From a checkpoint of a small transformer trained on Wikipedia.
Size: 16 layers, width 512, 8 heads of 64, MLP 2048 SwiGLU, vocabulary 50257, 119M parameters.
Architecture: rotary positions, no biases in attention or MLP, untied embeddings.
Training: a variant of Muon for these matrices, 743M tokens, 5668 steps.
MLP neurons of a small language model. Each row is named by its layer, matrix (gate and up: input weights; down: output weights) and neuron, and shows model dimensions 208-335. Each number is 500 + 40 x the weight over its row's rms, rounded and kept within 0 to 999. Numbers have three digits each. A neuron's up and down rows have the sign that makes its largest values positive.
After each neuron's rows, "fires on" lists the tokens most often at its 100 highest values on Wikipedia text that the model never trained on.

L7.gate214:449493476455548603518547500535480545480362474526516459476488460580473503501510535448524482481484526438508508463475426524523495503501534582468464519498477520474433411494480502513496459495390403492584526581480524475546494508492510510574589523469468423421520487529511446517495558494480463443521514457477522514509526477468504420489529501547484443487527541529527546488514428539597479526475
L7.up214:456485520480491510510485439487442545494508448511521599423500493524454488479422521524479563440417507432525412521522467474512545540502529434463472509530510529476445481479481375439478436506474445476519523474475526453472516417527454488500573448521551496492489489402505503505484504544476492412471547491468485474559566488486438467539516471538451447474485490515462429448436548542553557504529
L7.down214:501480484535514554547459458478514523482522443398475502476557495480465542512493569464526526486466560562535507493509483456493525534645536487430452529530553469552404439514477459515518553421491467523593514520517522486469378506526451579480432519446506552467495508543566582536518509489543477456515561552497534474447503415537577473490481452465523504437532519515462512464503469483436434596421
fires on: " but", " and", " or"

L7.gate1401:564498517471530497472520390566512430537495535460518511502593530511511455413525495502547519492556505489463568462525538463478410537421447424537455532506518512517556586501497396510528535573501495476484527460591476418505512519480589493522484559505470469487532510508510521506470524502518521540523475507535476496490572532485496438499526416518530495529487481484529470462495504482487567512491
L7.up1401:563455526499532541460613443478529478542589493444486507479538512503521413448436515455515532507532476567501570466511529488524573440517513474541527477452501557501506500544539482545555490497462547395490441419514437531455528565434516499550489511466550459528471519468535468573488540536482473493461477507480425538456446456492502463558540494465494496452515467507586533525481493534557575505487
L7.down1401:530484464531430567488548413559414415584513545491503583545487433534527496525475525519461388512509488482500767471550484484438509500465445544487509442504529575530449501502447465468520545490526442482489486518554511505508546497472495532468509504521484537436492523488556484520541485443565489520494510483513521514538493468447509499534538526516464511512474465508511489445472525465499515485471
fires on: " the", "The", " +", " or", " The", " de"

L7.gate1287:468469537524514517449538470513492524494442459498501443483482524501494516476456504483475439513440503512506478488485482453433487501558455512594519507464443511533502508565495559499487483513438499471474478462484551466490509507503563524556536473590511511507565476562525462459433498521511530504542530564441446494545542520494514484451550491544565496497527546520548459498478439543515468424525
L7.up1287:494439522502553526504489428496491496556493481468546600483463535626448453497483490491482535492477536547494522572451560598498521490482486539530481505500510467524542535516496522497474505528535541453552560487502472471431471525440509483510442465506499558519495480436571529466537569488538470489554518550517520481533467522453547515500527451493442530550473470593475468514501484480484508521518
L7.down1287:536389547462513502539434467446445543490589466469473508508512577476544553522472565574463477564532505505541477489500465493517485497452478541506515427486500462504514506516508463502445499501456535395476486452532479482492503527533495545521505504458527530497497506481490433508490473409566478528483541511458429539501605500461532557495496515525463482531530475446501548508482518533485483470537
fires on: " and", " other", " or", " three"

L7.gate995:535461531469512524472538472574436470533644541460545509501548538495503487515513558556482535492487506472477588462537555491465526531560449457534491591482481535432491489566509476569493447536516500503556462481494461471553483536496475411488534474515491489421478497514566530559489535567509437453540508437541486489488568480492552482499499481464532496556489525546431522452506532507475503527581
L7.up995:493489538488488470471529450437483417493566443460489550519531546516560469506551521494514430549548475576458543484485527598487555546511432423473560481486483600529487521555551496476531471496447547499526512399469503473566475566466523528616492482515505455460479466463457491574452489516470454483486520518517517548528458488485571453536512540493537539545455550529482538536544541421579589449456
L7.down995:461460449602506483539449371518450533487471517507518465566509468451524471522443482446498444488502501570471741580475536463484576548431539520449509475562485459460512550423546526446474552570523488466521485506521453492526561591495515459467506520457527537504486546538517443539458478522535442511494489524514504485492521458523483459516482474532485475514532540492491529518495476491481553435491
fires on: " the", " National", "The", "==="

L7.gate2008:507515461530502534539543415497495565499474423620531522487538565456489477545571495450445513553436531518511441563526489524515474500546490418524544463547479432410536489558544505489503505482478545471517466442515465501408551503512515469528456480572541590447444523503479457542505548563517443513467461517532522560490507525522429510493501489493522497507508487484543510436469425502509529467501
L7.up2008:537497511512505461484546567438512548572537496551490538450456502497480533506445544535524516520437462440444561527477419520507525471522535504504495518525432571501539537543499466518527481553501586484424580561460529518407524535504483530558559497488565452484453473436531478507507494531508497465461502529490537523489488515506519456586471519563458527549509515464513492504445509455490421520558
L7.down2008:530478535499528490466416455536474534570530482449478454566509428537544480479513514516464545578509547492510465522481425493551527487461454474475500431510478519494507534455494440538484491498523560521542585480479521472619548461500518491482504490491412464476494472487473502546461533483474470464496515519518574580515552519493422495518424513540605477437498465506575450481525552551525549497515
fires on: " in", " January", " of", " national", " to", " a"

L7.gate1583:453504498512485459432594504451412508501509518527562449467505552463516533541478547507502493511489487407483485481585480504520542555493461507414499478443553514528483531548575570541563472463535522570534456546496581507598509534539568450588530520466456520508547510503510541544472473468497439493458463437508539523506566479476507522490485480496455517432525444501502542351444456537494453468543
L7.up1583:469479544461465444465519522479415491535499435459512473511501521506462523540561519588511484544459533473476550508498485553509467432499518508567495539430511511577568530489484537557486520523520497474499557490504486526470477464510494546442526535495560505537505500520507527551523428523455532499547539520506542480501491482578567583512467611505508495531533510536483540494509490512506490544574
L7.down1583:478496557493501432489408546505537440495478481517535426437526417498542500571474485475472515493434481517550542547510402497493542481467541422466538534484573519604524449401488499578420407550523513585504493399503489517454509459516490458472484509432467482539542502521490545554499502597442475476519530535524552529423526459563493476476423521509491495485449511453533536481460497424522443476546
fires on: " the", " a", " young", " among", " by", " of"

L7.gate1017:571486550453478557455478379450431544521545542546454453447495496434525481478499459519491508531491483508497429532564514452414469459488518471604514562466550547454516440554510480487511499539492496486522515488481508440522556469561489549511490473519489565519519493558556503411506500481516458465520525508484538413554470464552565532504476498508536424537560521453540514462592471516489511513539
L7.up1017:525470523439461491550541504477478533499466506556488504497490403501493495450561444509548548442473495549472495493472523476505460498554502454521580501459467486466517555466492489487511502539479511469486545470536453483532431510512497511563489382506502476454501444468396564471502539491504464494503495481560535462568521505501587456534604491514480417485462417464544501481469557467530491543505
L7.down1017:503607552488535483540504460514553499521567505523518517460504468541513561530533519513434456560483431512478573496457505531479492490556545530530557531525480424488525474513480437497470414503496428456524514531508486464532443479509571470460481470525498446491526511504494612538550448441498497464442467519563497498474496528464528525473536483517494466520537502486483489513469493492524460488529
fires on: " and", " or", " (R)"

L7.gate1594:501580527457524517577528511498457478575486415554466539474547537489489544479507502471473569561483526514427485494519551499398453511517434484466511496481515506496499519454478488462478570552528499538417467477540480462455503528468503535601527577501489475534550474505571545535521485574503492416545512499506576448509476504528479478505489515494512567555536479564516584579472504551498469526425
L7.up1594:488508543576503477519528615492483517500537497535444544486517555500512519491457490527469528453413463438553545512540552508448543492548462428493553522507521571491437498499523471497567520486528496440546573456467515512507509518540554500523469467510558577498496500564489512578462514465502428462485462519531568437519451477484451479473477539433520504489452479478488466415482469522505497453468
L7.down1594:483492481490478529542445414485504499515480371537487420500515464438528511483473474448511512514427547480519440473497481381503515477514496385491451526489522493496460446467470507466547490478561502512499509528466533500483519514450494531509495415498429564518418455505512498480463489530428442395500537544543496434503415485533481552497546421418479493511490532506445512486552545453522530474532
fires on: " the", " of", " known", " or", " as"

L7.gate1440:529457451542566555485558495540514558510498541527519467484530454486544493516535545486458585556529507497430487520474430521472568459499558496467474433553476445440557465438495506466433524449529457538478513518478528530481537540434490419522454513450510518569463475538509480446470477513555534496517609508514527519515485594502451474420451489587520551491509491458443559494588513522557504493501
L7.up1440:452520476430472566459534459511485484495477559436453491522501621422570517549571564499512524475469558535489531505477506488537478525435478554558521548433500566520548504523530486536491510504454518502487520493540463488523421468499488435480509502455563530494454496488551480501448537417579513484471504467500524492534491500501516500470425507418495438574549566543527507486478504476543461511532
L7.down1440:518456488484473507496557334448474532531557515482518452421510500493484497467453516491452534486472575534500594569413586501492553500445568400551496469520490520444531453514504511512454515483498454531456528510460500524363557501452590479465499516530443495502476447492486508431491457496541509534459498443484486404516476496502497551468509471449580470472497497474481527525518528490532471466576
fires on: " in", " of", " de", " al-S", " Fort"

L7.gate444:483528503413517470502527555488505503485520522518431531521466511509545506507530543525459572502456479527495501571498521472401524530491486452500534522465520518492478518528446495491466504548472494523503503495454510540567477501538463440505484472449515496493508462501498507466433511469464545469513534545453550623463460549430419450450533486485416517508507552476486506439422458494484500576561
L7.up444:486518531475595426498544513434495489481434468510504471495438494516584543527486555533475520526408529446565502516502512500565520515504510484495452497526508592419459437464466560471488444512523513442494552492428512447551421568558479445515454461501502452511523485519414469482475428445474471517465566493506563546520456488504428543454475454550476476490492520534483524522472564504510540534612
L7.down444:514562525500493485475554540518496514464518519427483466526409494506527533516506527516459461592482484476535677507412453535515518488465460434510472495550523518475473486502414500458498526485451480487466483539535513512556495495521485478517474484505504436519528507504478556505523471550504496518518510550489464529511494513496460550501579510530458447531513511553514504476488537550535530480541
fires on: "'s", " of", "’s", " Her", " through", "er's"

L7.gate1912:529400453532492495466485525523422503488513449527443468583538446465486518541517522523453485533461467503480485504493418472537515517529439472476493569534468486486493479484575441553506473489478432506560496551527519392518489472472533487509501551455458499501566511507462463456414489508509498539453583431551456482519559507444519517442514531527459495512516559502604499533451475531541511470423
L7.up1912:437475558505525501491501556483461540568518502528428531445515502572455498477529463471515507555519470554456458460494543536444465527467566441485546507474501535505466469520504497449472517457455560476485481455581579509515474495441517477487535503549521456472508525455418530512428461498517498400492536531494580483498497470537558430501532534486394512524488483560562428558516512448480580473515
L7.down1912:519533501502492492536564423474459524466509491487473391495472474513489466410531501487454492521574439535433453493450478460433451497472469491498551524510480537492472433522456519519522617499470474488534512451554532527500524447531485460561481567485534522513460511515505488444548477519500473445451617534477513509486530484513477459480473500520424471497533495552553460561530493487421540502449
fires on: " government", " for", " ==", " was", " of", " expressed"

L7.gate1813:572541507474537459504484425491496488536502468544465402541525534480431511558487512425484554523532546526415559558451412509509460520467532442493472529398533504464477515509499521410435477499565490549430464496513556512534475484451504472534472530485557471570558446526480437446512532468500492495442447499496457532437551511471465511418456538483474567501433582547491498525457509472529516529486
L7.up1813:524524519511510447558490437516539494523524504498507490533576498532477493477487417517387503504475500531469581475541451523441506487488500519465488520580533498422466504466458577473511489457492551473451514496488526457497496462455496478496571517584450505479552522463483533451475465521476557459574537605520473457485553578450476501492570490457442472523507493522507471472500445482474497452564
L7.down1813:496487477480541479503418435495483561571525519514511476448699490476455574520550477499489505478540462473499554529477536453459510552523527499501517474516443553522498570493477551524507574518516539452552569517512469475524490567500580429473444534494432505466476488547510482453487544479532436544496471467531475538478538499489516518466489527458476439455506497530502547490529503451492455510437
fires on: " a", " the", " was", " of", "-"

L7.gate71:461547485423544520588534466434543575484440491521471508500483517528528491469523512477466501538525495592553494534489570447488504500499496495463476450540507475523502466456562415489480560529469486511481475406502559562501574535493535524480440469578509484499506502486578475478513578553462536471517424420550565507534540516489466556536491511463507486426513531519471460486461483466568482441515
L7.up71:573427547497549524544581464566544471465493458552529482520507463503542513510543487483514534426565462531500535499476492498511552466552494500484583528532527458457489488530553525504499479496442573440470578498533489513510549586541525504445574520450447495538528501433542484503607578443462492492516477529456530507534450473496492529516482598408612557505518492510518446532440463458492504481492
L7.down71:507480489485498489509500429456522494542492511544510479487539496409478583553527506514483430546543554402432561479518478491549477481464532477523539528497448532453470501433505481498524562460490482515630505463546535545476491475475522473480478501483571517489490510572542518463447447514559467545462465570483452539517488457538568489496410492562476477534480395536457519444518495460429480448504
fires on: " the", " |", " in", " outside", " part", " within"

L7.gate293:533444542487509515534511433392431495459517478472469448454506490562466533535544456470529526500561481511511507509547560439484548514471508489477485506500524479447516498534503507580468468516512482516601555523485538474531487530508481485457524519492486483450555561454418542488493465545449530445461534492527572507464520510493465454460547475491482462570501453511534461541535574462564457493441
L7.up293:478475555528516468509494419455524495550522543496451483524591545542509501515472516466473473448618526506460478461517518532530473520476510485508444581560457457422523454449524538586479485558537517485512549526537496474506503577538541472506532554493584432471528495513482481526541455575536514397539551519520466400544510545565536465487522546513457475553517504461549544547524473499487484423519
L7.down293:393585406536535473454509490514499498521467544540524501475467447562427514548468461501408521516510614578431551513546485474512540530483476458496490442535498530528480452452508521498485491526586546537421558519501466536490513512530444494496505547528509435541521512515464437481550538511473503484514592487501526425506478543529494494521482504488507457466466487473550514458403451506568522564501
fires on: " the", " of", " with", " from", " for"

L7.gate362:417563571507485484555533481453462480496450552538518448495528510489511507557481490498498552531442507515447459545497441505472503505490518416404489507503507461512575503524554563487555479437446570484451482509456464553458447453461524523561399537510490471520550452497506535522536488531527516477532481567550438490521502529532459527509492524486525553515494522426495568489459545560517508478542
L7.up362:449474540508480415476536583466509439532461453559563527438439501523573471491535482502495475495531474512500539499503505504565463529448500518563587467455512581481520465416470515539521449553465553449438487481433508565506519497542453492531493488429574551461522477537539480514456501449491551485437512470538475542533528525528509500484503540475460532519507533582547492518577508494519524512601
L7.down362:527500537471487518528470407476556465477504436498526502431576576508520367395488472525543555485504510493509456508511471495548512535565502467540565532492481520491507489450516439562551563513407523478508511458481535511439456551500511479559509428477502475536518432508494564413440442533479544524527559501494511458501410490572516525503531593448441452531516542530407513471536582523466448514531
fires on: " of", " in", " throughout", " and", " outside", " the"